{"head_dim": 32, "vocab_size": 602, "positions": "learned", "parallel_block": false, "init": "normal", "init_std_o": 0.0517, "optimizer": "muon_variant", "beta1": 0.95, "weight_decay": 0.0, "batch_tokens": 32768, "seq_len": 256}
MLP neurons of a small language model. Each row is named by its layer, matrix (up: input weights; down: output weights) and neuron, and shows model dimensions 0-191. Each number is 500 + 25 x the weight over its row's rms, rounded and kept within 0 to 999. Numbers have three digits each.
After each neuron's rows, "fires in" lists the words (lower case) most often at its 100 highest values on Wikipedia text that the model never trained on.

L4.up88:539502470502491505493535465488497492500512532454481502500450468500529515476504526520553511510522459496503484516531527487455526512519468526492451496516484526511507478507440464501505510512461457448522482510497500477494520480519523484511526506525471524520511479532525482515500512487470552529487496441535520508521518486549524506500486499523488510514494480502479484527539499508478543443503510500491496493525562497515510516497505480523497466509483471552525457475547464468509497517451514518493517479501511498469490468554498476492510434493483540467476516444468502522479520484503498520
L4.down88:526535488547497487492450533478503506503505461546497536527465505484518489555488523462495488501470505486490519504485517538571493497498505470505473487466558461525504497507516511480481474494485475509492502417491513523495480500479488545501490483508524494456467457443440520491482481512499492477513504509483494487482514475464485523524529508538503516530535484496505476522528512498508489529516479504509496477483466517488487459464455503467498517482563483505466490501533492521527478484498503478531518489483522498549514564496507512495522534501528518519498467517460491503477463525522495553
fires in: "would", "they", "league", "will", "sheet"

L2.up316:503484489477491515538538504502521519573485521530531480485507525480466532511507472483533485524500535493451510467478477496526519494506510514537519487509490484513520495504524472455460561529528498517504532516506467470551476510497436537499469487460503460500474559499457488497492529499513486548532520524495514475480483501487521548499490523515477478484522461479506473467503478444497502538485519499513490503477526499510514501493489548494520499459524502489479531476501519507532485515501499525486475424540493505511492520530456481528505516482527469502483488491503489498500463480561462486
L2.down316:487490504514488469546477471516476468516456501512472529525540472481513481503482502484505496547552516515464505502492485481459488499491490478532495498503514495558504492499461507504447488550476517536510485462501445507506541507497445510499502523496464507510506509529464517519530515477542484519483529494490526487474482514524519502520508441500497504450550522471512443467509470484457522535496511490460525477522515518498484509483509574512526512480519484528487557553512508516523451521478511514479451482477480499500486511496485502512508534544514507516499492511473483489508507540514448485
fires in: "international", "due", "best", "public", "back", "blue"

L2.up519:535520499487505491495519509485512472489469471481544465473530512497513508517486544522470493481516515526477461509486577516489488496554507495522509527479490513480513486483469472522493542484482438550484520504500501538521457500544513482529490528506477508448507535507475502507465524546490481550514478482513539450519498510527473568446507500504505519477505523525500481505495519493515520495471502496484508537492502485488522516544466498456518508486491506436497507482550480521502534534498499517441512489497463495490467484502509525508514491503482491550510489470538497484486520542552484495
L2.down519:474480474524471500485526519542468475456521499505482505476540469454497514532497474499485468535473529512466496513477464469544494482486522525488540512526502531497535528497487496503443500524522509539451511503511482495494527517503520513507504516488462453485529482449506467502530476469485519471485503491535492463512513510468508492483447510530514476519516485492496512522446476470513521537475500519463501496459485532515472462497486492533536539500531537468503561472501465492514482444530502513479502519493505483473481507566530538497496501506504523534512502503521495543501496486538468545
fires in: "best", "after", "2020", "2021", "2025", "2022"

L11.up427:545495510474554490503485482503508497502474475529491454518541504466527496524518486487551490521459468497477504496472504482480528510494522518477499494519512501462484482480495521460504492512547545529530518516500514513516508481497491453458463524498461510512428500498486484470495542498533534501527466552528518484462474478512493568522471522489475503538467485471508525510470490488483561501463521493503504491509523543503452494506500507497503470501484496481479479553448474470512490478535511500502537477497506533461513540518481501485525510542535495528484512533471511522465494498474501548
L11.down427:505513514523458483505520517540495515514534437517452502491465507517517512509496569487515469494527514474505498519502497505436492491511525516529495493497463484537489491493465478500476502502500504506558523519497531520491488470524484502509524517497518445491539473516476505524514507478525479498448505495523483496535487512503514482532512503482458479468515491528519465477502495505539525528514502543475486493509455485491484517514524490487554496533544476483493491506526512451534541494521524433520463518457504546473490522506498466449469512497525461440486472474527512461504468495520504534
fires in: "on", "professor"

L4.up66:482494523515482476546476516528541522493498496503535510509482494554497494486533487514543511497495480470502522528481524507464498502492498504515466543488503492512521500452560502475523464523502486486540446499536514549470489514521500499489519502535541441472494481458511491508509503511508545517464471430521522492503499469480459471514510475478482513520481485504458538484521462513501467488523534498520464509502502565482503458551476475523498470522465511500495509494500501505458480497514531514500506495510533520477474487518481513467513474484499513489517481561464539467496527569499504514
L4.down66:530467496523464487528507506515479486455517488473495520499466551508521549520508459500538526469508473481537526509524540512485529504484505486499491495458513526480551531486535507493497467526481503474468515479493565499502489472553523550513551470483543464471489491512528477485468440530510527527481494470484523498496471487551494487494479476498526514500511468498462497479523458466487515495488511536524458498527497510452523481536502504523522447525516500515474495498486503482483487525502525480522513499500470490489449485501523503487486516482524466475464502504537542471496497562487493522
fires in: "to", "will", "can", "would"

L6.up473:479538493529495511560480531489525548533540534465442499455474491500500491549523512494523471488510520485471498474511483519504494492494514526493561456485497490516461497501493530480518463514471489481501503503488531463497466478536525484539525460459505515508501518494473438511473510519511480471470500499481504483474530481477474514500534563520527523487502484540508493503528516528526498526518538495493547494528511491504505469479501494497531493531531503511511499490514461473531498512489475498525432509511486503551498491475459537524503541506515482506495444517538452531492505489530518470
L6.down473:499496516524487488525509482473509515526476506473518486494492467489527494471503487468507495522533511505498527496468493507511495481484546533519568478530531500494504461494493529491488535485541462505511507499523487452472465496501542509490501534461531499461551522514511491518458502479511489512491534462494509476483551531489533528486473456491512491464542548441465527509541485499509501476461556511461518466528466527512472507510525502510448499484513503569503473543480471507470504507490532477535497522491475523516509468488520471448461492501532513495506517519493515449495477476484488478
fires in: "with", "but", "film", "built", "above"

L2.up530:483510487451494464489502456480486508445489525507500472491509495520474508463457473453517509535492484476499500496510505540489479477475488531520511504468516503513504517500526482490494514503474486485489503526500549541557511576532479537529500464500471454527472516503482459524544488505487518524502515463460508468491499523486515482536491500507489510475456511490440506517522495495501496524484519556540533512509540500484507519505515504468534497490474462505523529500454519515507512552470485475503539464468465499515467517493458484519494528488525499509458550505492507507497557468519472460
L2.down530:478520493545518478493528541501458475512489502502483472487487456501514509487547554498499542489472510512489505450496507503505488473474522498493513501498464452480515476509484507534533485489495532503473482515474479548505568535487511520497479451503502476541512474524476530491474496520505475475474483491465539465538520519548494499456502539499496494503429547490504477482504495457520500507518523503540497504500520482537509533506479452510464529510498514462475493494530494472527488498492471492515453486520511462471577529520505506524461480487485518471504508525503544544501501523520474495
fires in: "her", "under", "his"

L9.up621:522492442487534486476469506526489452479512539473530500496510502474501512482493470521426482558435455533524504522492514468500493501493452492477503508527480538503543507505474500508524445542471489542453510511495466509518513505477478517523510499489491506475466515490484481477537514522536548458532516527482491526503518457503540504466496459507518483489499469523532513487484490520488473492485498516505512517517540524538550498512464474513499517477455482473461492505465469489496511492516468470463526512491482480507450517494484430521473469475464503486505520491496522484500500495495496505
L9.down621:538498556497523474496469504509510521454527524463452506485482449545481491495497487490518524544485486514491529512463474451504512516537455483495513540517504472510531516499528486499435513538509508494511506510496528486480481483507520481460515499495454544513474545534462463480544500493475488507499496496466502458497487471517540501486503527486485514478464500519460512493493476461551511532505509519514507529470484499499486516513464514502509492471503511498483491488519460500503509457506509491510537499545547530522545516534508447485502550508495484460538510509509495479522527471499517425
fires in: "5", "4", "3", "6", "his"

L8.up568:497497498533521518476498493456489486509473490516484493519533535567518504506455525475506526458451459504479466510471525510494494468503489506498470500474522488491516504496519486488510461498488494486534507444521525484502487524481481481480500462500494506479438458508494473505515480520472456517499537534509496466511514509475491483478509508535508500509495484483532503509473481473559466526482510496476469534572515495529480531528527466464473497476461481469451499551469513508480501527486534504538481513441488489511463535473544532504505530530557521517472494478508514492476475496493511542
L8.down568:501469516528466503475515492536516484471507466498468499478461489483487498505519479483490509523532544499487462461538500531471483513510501501475484497508445479469526481468524510502506556543527489505526522500505449497524502479532501519477527499455488489504489520484475501500557524520498541495519482461489491539457489540517490552519516487506495540498484464488484474523527493496495478467454482444515530503441455530505506514561523486530477531486491522509522496509522472491502486508494485513429542461501513533502502471489506485517486479495529513489531500522499474517491525553531515444
fires in: "the"

L4.up490:475522485491475516523511498511496525492486500501507471493508434436490469527522485486513471500485497493458518495513462549507479433551496491479506517508533491469508502489479525510549460516540555528492513558493491516492504509522499525476550492513486488524475447547539445482546512520496485510491514503452500521516479483517484523507512506545526536448509484507521490480505530545478510525545524535488509509497510479540535493553545485496507510491478493532521506499485489510530485505474510529533434507489515550515498536483488490506494517491478458517512508526483504500516530483505512495
L4.down490:508495501517488463528449485497529501505506497514487494493507533514460488510476438562492504487456498483491496478512484465508476562464468494479509478491472465493524471517473536474450501525426515519519533504566515494508526494493475485466504502508517472490490507488520512527501513501493490551501498524533480505464471494452470530484464491457543491518553469455502496460426499507509539518507485527510509491483495543466490531510495477477485524495471527504522525517505501506484529519544503510529499480480520499477527472516506499509497508539501533472499505557478502481522501528549510490
fires in: "with", "known", "to", "awarded", "unknown"

L4.up280:477481468499483510482532524537515546498517501470497520498482525519497498506498486512499538476503510485442512513536524459505499502510548444448461511521484475461479477470500487500506543538507499552494510505529528530504495464530513518483483523469537522497476536537435494452510503519516496532511490529493475472476504491510503497484501482455500492513500484510505486510494520542465541487477464518492505494536486534514547501519519538479482477522540477471491480518493468464495506529469489465453521483496500536462465502505477487518524522495501523528508498461434448480472499474476472553
L4.down280:489496522478525502508478480537525504476537499516533556504483486490493564467496512519491541512507508532493522519490510486480507514477468473482538512483473492500522524478497490488534465490473479512525539505519486524514524504577504473498515499480511483484466514539484510517537459480489519522488492469534503459529483490469501482546529486482488515492499496529501497492523486495509521500506462495520534446462495460473474556496458455493464468535541516487432504486516447440470476481504538470495502498487498501495484463484489516489522530494545490527532537488543525504487482463513500537
fires in: "after", "for", "on", "by", "at"

L4.up0:474533476520514554489515462525495488473532510512491494476491472434509493515493495508516504516506468498532473507465515489538505527552544491478494540497498514486451490479509560518504447519524546494513508485497521516509529538522522483524523510494482524493512504542471526482527514476471475500528506552547497497526486519484474532538533483470480534421519492497518523502503514500500513517515548484484488508453470525505512484517461480503479436537500456470488484488490507481483516487540485480523510479464495486462504468520493517481508507504467474497479564516499477484501473475457479504
L4.down0:488506528514523489496508472482533466493535520509446544456476532473480488465516517536510563527540510507507471520512516473499491513525511508474492533547476519506488502460485551485485479501533549520485506507524504493503529525498521448534492505505521501480504474542502482503509574516502427520524549533506544493508518472502519543512494458482499528491489481487491515503470472515491490496512522483497514530482513491541451475503471474498485538522503523466475508529456467476477452480486486489505497503463494479476473471479523507472527513519516522495508521495517486493478492484491449437
fires in: "at", "fort"

L6.up639:524500516525505485502537505485500487499499501508480491491487519519492490516502448469499464535496453472544460504474528518515502552449537544508511481514529468461500503457512469516453468498483546552501517524497468488476527446508494510507507547504452465496475500514485459491477527489506500489524534529523534495449505497535556516533519495518482537497513473485488490493477500493532520500502488477499530507493470518485497511520496497539504512459469467480476503554523499497513467499511483439487526497509463533529515492497490453452461491541472535459490532523507518542494488478514531500
L6.down639:506477469535502495477495481490503518507463503528543509493455506506521482466515540489509514501536524473518522524505551477467496490521455460509474497477517530499527482496494524488557531526513505503504452515503515505545519517512486455488478523484478474484464505482488549501481512529503510514456444518506533562514480500458469519476476540486480542474486518510501517498525508501480562566495484531502524478497534471466524517496513522504518499506529474492461504477474502517520507527457512503530459518530549485520500495464504472484506502496499512471481442488494493448504468437499500488
fires in: "on", "elected"

L9.up322:524498550513516544463470494532534533480547498479526473494480484536470493519522484525481494491546506526480495526504455501480472510508465518523480499495478485501496487482534491500515477510480524490514480532506500491468510551468533463463505520490453568456516498461475507485536457525495479495489489468513528476531536496527499498505489481525523467532520511528487494503488484504466528452501499543539485460538478472563514463507515520497470514491496501483507518488499524517564474510524509511496490511527526477505509543457510490464488479452543494492468539483486465499521525518512549508
L9.down322:507506492447478478520510493477500495474542524499512539529494498475508481476507512507509499498537470481503531465499531480449496502496493519482531500498521488537506507490481518511519452533492513461525496530503502530495505504539518479474510446511544500497508457498500518514469513508506488567524490452468472514527520524527530567490475500500497513474513511491505519500442473530492478531503484451467467526517483528513482500537426533509506524520500485499457492461489503509485510517478508512441497488488468487497504538512492470496506470528503454503554505494504520487540456444542448496
fires in: "played", "was", "began", "won", "goals", "held"

L2.up17:470540479540456525460475516537445509481504508508511482467495509470510514513536491501450507522517499505532460491515464476500499560521497507533512497506486508494483482507487492524502471483504507511490491506481499475550549510511539519499489511508464489496493480516552485533520471471510503525476516497475534513479463515516497484491463489534457544545483491495489493501526490485533499464466522509513532500503449463494488501506506502523473503523467517535507522525450457454513467523550517495514493500431484468513516530523535552488475483486569489494503515468540472490511505512447482487
L2.down17:483512477462517474487465479477506495475507500491534517519493506543492517521491486501515537524473512506489473487515513486479556476498521514493509494521477470506500555466508504502485481484507520507481470510503546494484475508549510462517491490533476498492496468513473488485576477553523548499524531558492489500511457498521507518517473478551504524520482463547498487473478532476492459496475459493503542476499532501534449505481522502513450479518483507446482492519509483495446465538517488515554515434521517488481461458484486510508516495506501539499486515500505507507516509547445501511
fires in: "at", "around", "there", "therefore", "allowed"

L9.up42:476526477502468479552502534476508498486486528440527466479523510481484509492474493513514507514507469459415472482481485552489492453445450536545513514490477511507501467456474520437494462525497522506525475474484495501474477521484506533500529521487485510479541526530492476522534475519518494502535514520545491517502520470507532576515463482478517490497506500467483529496481523527496470484495500500476524527492517508467503482518526459504484497479489489493480498509481507519549533516498509459510521482520471480498513467482509444503491501487511468487515510500483482468484495534439509514
L9.down42:488519517558457461488468529476477498485479507492506509495526530525493486526543494490465538531472461496473507463501480505506519490540463502451455540500503535476502527495508505540492500514500485480488520488531488476508505459456510495518529475481452509435550524490542513488513523488518473572502505513508504518451503529473505506461506503495500506526490506490451489527500497507519477479490526494497502533494492556490464494525466523548496486486476532493511502494441499534514484525516485475434531515524505520528478519513485480536469542501479511533507487497474498480506506543487452480
fires in: "born", "george", "career", "to", "with", "coach"

L6.up668:541522514502512532518480440527461492535473480489508523527486477510493517468513509474465453491522488542528510519483523481516528487472514536477492509481534527519470563513485509516493502503545523489489518516501536515469437515569480472503494469527497509511507518485504482507483502519531486464463488492500505514518517499506478511479461494479438486539510484533483475487527527490518516506536498524459552490500495501486499535490493502490450503541534527508479532469474513541477469524491491477497474490513554516527460506476503462489508509498480461511503484471465552497565517487510484538
L6.down668:459483516507527479496505511493531489486496497470518467477483508451515508504462517495490507534458527485501506502447488522496492558529516543489498510474538485523520477467522467514522477504515508497493518496467485516516503488468531480492486471488507478505514501529467485535513480486505515506483520488515491546488509536498495516536517451531543505525501514485477527562546504489518486499525507475507470540484486516435521458525470511496546465556490535489472462466484554485454527441501477476493489498509545469509487566534455530507494520497486504479535508482503458528503522505517481485
fires in: "she", "also", "he", "these", "first"

L7.up256:504492541447478483532503512541494528504477487502511523514483532498486527498528497510539502495452481482462511495518494519466483476499519555424520485521500518498537486487478481474484488502499476496491473469519487512473501503509547474471533465501482537510485504505480504507483467496523511518499489476500534534520475493512454504511483496458466495506517529528493498504513519503514506481514521523469524462476526514484455503529491492508463441513503500467495499545446532502492416493486459482506567484536441496506522463489501507512476526468478499510513485528440522554489507517487459501
L7.down256:512500510497507508512497506506548464537466516497518467495461481487483485469484467504488525497498492506484526481510536499500492475477510510492468521554503478441490462490523490528481488498484499478539545497489509529492517512511484534484494532440461490523501501469522515514484455531520525548498521538486488502528533476481491512474464485524521523526449453516515528523506461516499504504519488517496484485505467551486533536495494473441514511523506468510487530524489492558482539471540503511513467473512472484502457501495554471476456504479517522492497479494566496498522518477574478474
fires in: "between", "including", "such", "isbn", "songwriter", "to"

L11.up341:496500478486562517505492529506485484525498501526477512478500509512485541452514533500471511501471519486513465525492434500504522516506460525515511521517496500483481493523498490475509488541507538503501498509514505467509466510502513528506465479493540449505484528497506466490515486521492523529507529498523502526492557529502485499478465517490508550483531486482527529550519445515461504544504482540512483506465490501480539513516486495507515550527518440493504480505510552534504549527463473520517473516477464514478498456467551499483554481529449496488488500435499464496482484496488478459
L11.down341:516505460467534510479490500490513508447463537498467482453485511549492539481494500477503546518518482489502484549520515477498533482501444527527466476493502478464523523505467556495488520464507507519538474533478490450507523534499505527518504455486515492540506500495483483524489530517456483508493489500482499490465532515509511533510476498523492502500490515488511528467482496504504532555520536472514489523472503503519499503475515486506457491464515464487513543517499526553493514551522433510521496447502530493513482521513527533496482511489511450515449496464542489505525470488496450475
fires in: "february", "october", "april", "september", "august", "may"

L6.up61:465475480498521476529481502487477505501513516483439487524454471496485478471473510511450516508483466556496502496526484472483494516482504478527533509441511489491468451493493494492493467527509484474487520434488469523474506534561520487503465506534471511529496470503449456508482491523468516480473478473497510476514495495495480492542451507523470474482519487496508481501495489501492475536545477489493482504491472509473497458471456436517501471496484540528470480453501527474498493500513483486482497478496496520503470506462518497452449488506476533514473486430498508470511502514480464527
L6.down61:490453528529514483473532509476517512547497480483488497513468470510517501481530457510535488507468556501486486516511534518485471470522481489530504537489481487468448510489543483501491467509534471521502518450505504506476463475505515526517543569493526475498499483547470506492531528516477479481493540538502440483483486485517489510478479509531556502507521471478538471490516524465508506496491539476496525511546514488496504519486538481483489493505524491503553525492501541471510488504483479467437520492502512479518514475539486507493476522521501497508547475540473465500486490448462475533
fires in: "he", "the", "she", "his", "it"

L4.up174:475440487489480542493514466519534465507522467499527509502489518483491522534510530517476551511531503517495477492479540500482524484491513514482545531521447512480502495502531503484476524503529508501483505523553519533517519535512460485510484484508505525477531480492517428506475481488495492525485478492516483476484496518516461563461513509494485519511497456485459464487512444542503501479463477476515526473534541504507542514469485518438526538525507479494474467481481498462513492523505500498507531514467509488463461483539513505460534509506519514543516464447481486487481508505474467519
L4.down174:511544455499474516523491500534517473513464522499498539444497483547506558492488506522466533506559512509518460471476504498526502462464464510511530518501510513504517509477519473476469484518513505507483515546481493459492535510508497486476514483511493449438526458512498451520495480517489507522476481492531502492497444493537464499487524482485499517511498481539483502507446465508458564492530487481498516514510500481519539512490504467463544482545499528448455516491496461463504496514485507479486491485528530515507529489515506536492524492509540473523495503467503488537558524495500495497
fires in: "during", "at", "total", "top", "athlete"

L6.up150:509531478519546489512512518537490543442519481480494506455508496500551456480468475503493481518495546517483481464424500495467480520512498508540484493528472518516482485526470501487514506520499459502518488503500499454489497476506555521506490469477495554481523510458490512500503514493476521494448482498476471528489531514437531485534508502507513532507505501515489510532506514524454496492505481508524503514505478526508526495505517497495499506477497504484460483518483562524543534463569515492478517537532480490494516520505524501545523496539534497460440520452479454504512500490523489517
L6.down150:486503519529468519467474554529524528447536504515530496506547487459477497477482505500455508494520522542512507491510528472536475472517490477515536466527511491517516490541507498496495452476505484506495481521479527468466506484489513461494472501467513521503513513504479435468462517519484473468511498482491498491506514539499528516518474519487491477503494525535542529541525461523469463522500479480497521466495538471514459508499521485510478519477445521526471494520464490502542513524504486531495520485532478534543518516511538447561469530457497507507502487481481467554513467493505521489
fires in: "received", "produced", "completed", "complex", "write"

L6.up64:509511461484505519469525481490500561491505518516488499497461513494486505460444508490505540530460476523463462490473469511544538494453512528494492454493539479535503472499461479536508499498497496463536523471500504475525503510493491474502482499521513509482471530519498452516506469522463514451544455461508468492517507510501533524479483473511507501493502488541510504541499525527492485501524490517552543458506467548523467515537490528516521520515495474480486494443515524473477490475527515522476507456499477493498505536442513538502558463486505491493480502486492469467500515456509518485
L6.down64:536507489496490477511520529515507493433547504497497527508510486503538537501549552515523502490481472489488505494509531464576503447526515517482478530521469535510468524501470508537514503531534504514496545521484495504502499505469514505515536543493498511490489480479488496507498457471528509501483483477514494461482526506457496504526481484491500502476470528503542516471510455479492454516511526506522524503504483474484523511452460500500487563512456463484511475504517495510520501491506457427481467472475512506565535493487488456502506471516486439531520513503507466498516481497459515489
fires in: "played", "total", "playing", "band", "play", "become"

L4.up644:484502509504459446464479492520466518460530532495518521501472495475515477503565482468540511504511470499520481509502477463497504504537530469473507545522517523484491519567478466488491505530495536519492473499489462560519549535515484507510517490515477522502462525526481508502507467490502477505508511515502525530510514481502551484511557482535502519482522495514509477468505521476479541477489523505511528523520486539512494512526521490490491534536523478457531497562514431494481483515443534527517504479440470495481462514491522504489501496491503484502501490510476486482502474512463532447
L4.down644:467504539526511519509508528519481466497566508474509487486500502533504495515495506498529498439491463501500534492541516485508482468527507546483509463471449488517490497478518560503499474452489534453496498473514502534500495473538507460472533470529462526502460471522495502484490501541513506498516504486546529466523490509521482495474510484439466500526491506513506490484484479489502538478534473544531552504503500451478486511481487518509450492508526489481493508477484453471504482498542528534529514500516481484528495526486485476513459477523477494543540530494468524524534542463529506506
fires in: "on", "in", "held", "died", "said"

L6.up759:492441483496486483491434469536539543481500477488500522440482482518505543507497527502532464553470520534488516478504495523492496434520489476546539504483474483498485529517513490496492502520497524501503472510487553491450506456500469510518459466471517543508497488496493465499539525501498529502493470488496467465487501497532485515468484543474485508539480477495512483487475497519503469543504523462498507467497471478482450504473532483505525510486487546494510493512472497537479495533565518525501487526496537493501555532522513518468494517490518487482477538494507538475520460527505489492
L6.down759:457464479458488518515541473522525474510506480519443507481576510513478522490530513508464481485456491493464507541509502491510497468483510470531482479497510515509501501488480525442454512502469496477513495508487480469506492484475485463528462492514521535549505508475507525524530494541490526479495528556527477492470513493499506515503525520445490498509503532532528495548506489493518514511486519498502483481533526507471500537486516512467508506480483497502508529466550511503509475502530463523523447549413475522479542534523499534484480488456479507466519506503519509525526526511478486510
fires in: "university", "august", "february", "received", "for", "occurred"

L2.up511:525500520518515468547486444524481491492508514504488486535489501459500497525481463474511491562475499555534518478491493543549534494501500472468488487471532457502514523457502542462516504477486503505541529520479508481498479538523491498478487469495521527494449496491498511466547485535493520524506525504487538526519513508450483500501460519501506501464544466538510465470489465457461438547485524499506521490472510499502506491470498462525463476466482524531496495505508505525483498528496500494510494532498466529542521478503450459508515527458484522481485493513533522505502512485521482458
L2.down511:507488477541504474518511460487522514492498481471484497502432523480497473445529455514499499486466540531497506526528460551506467510462537508506533504509513531481433493501494509483516483518507502514500527490479501520449532492466452478518489484483534482529502510493504534494489479452538549524515486506501500500536457463520519478490514514501515547492515484491504496459484531493536550457509509525495515489509474515467491514500486507521474515526477532498481506521485532512497552504520505529454458528460487511502501518504519499480459462497466527508481509456535548469504564495495479501
fires in: "two", "his", "media", "serbian"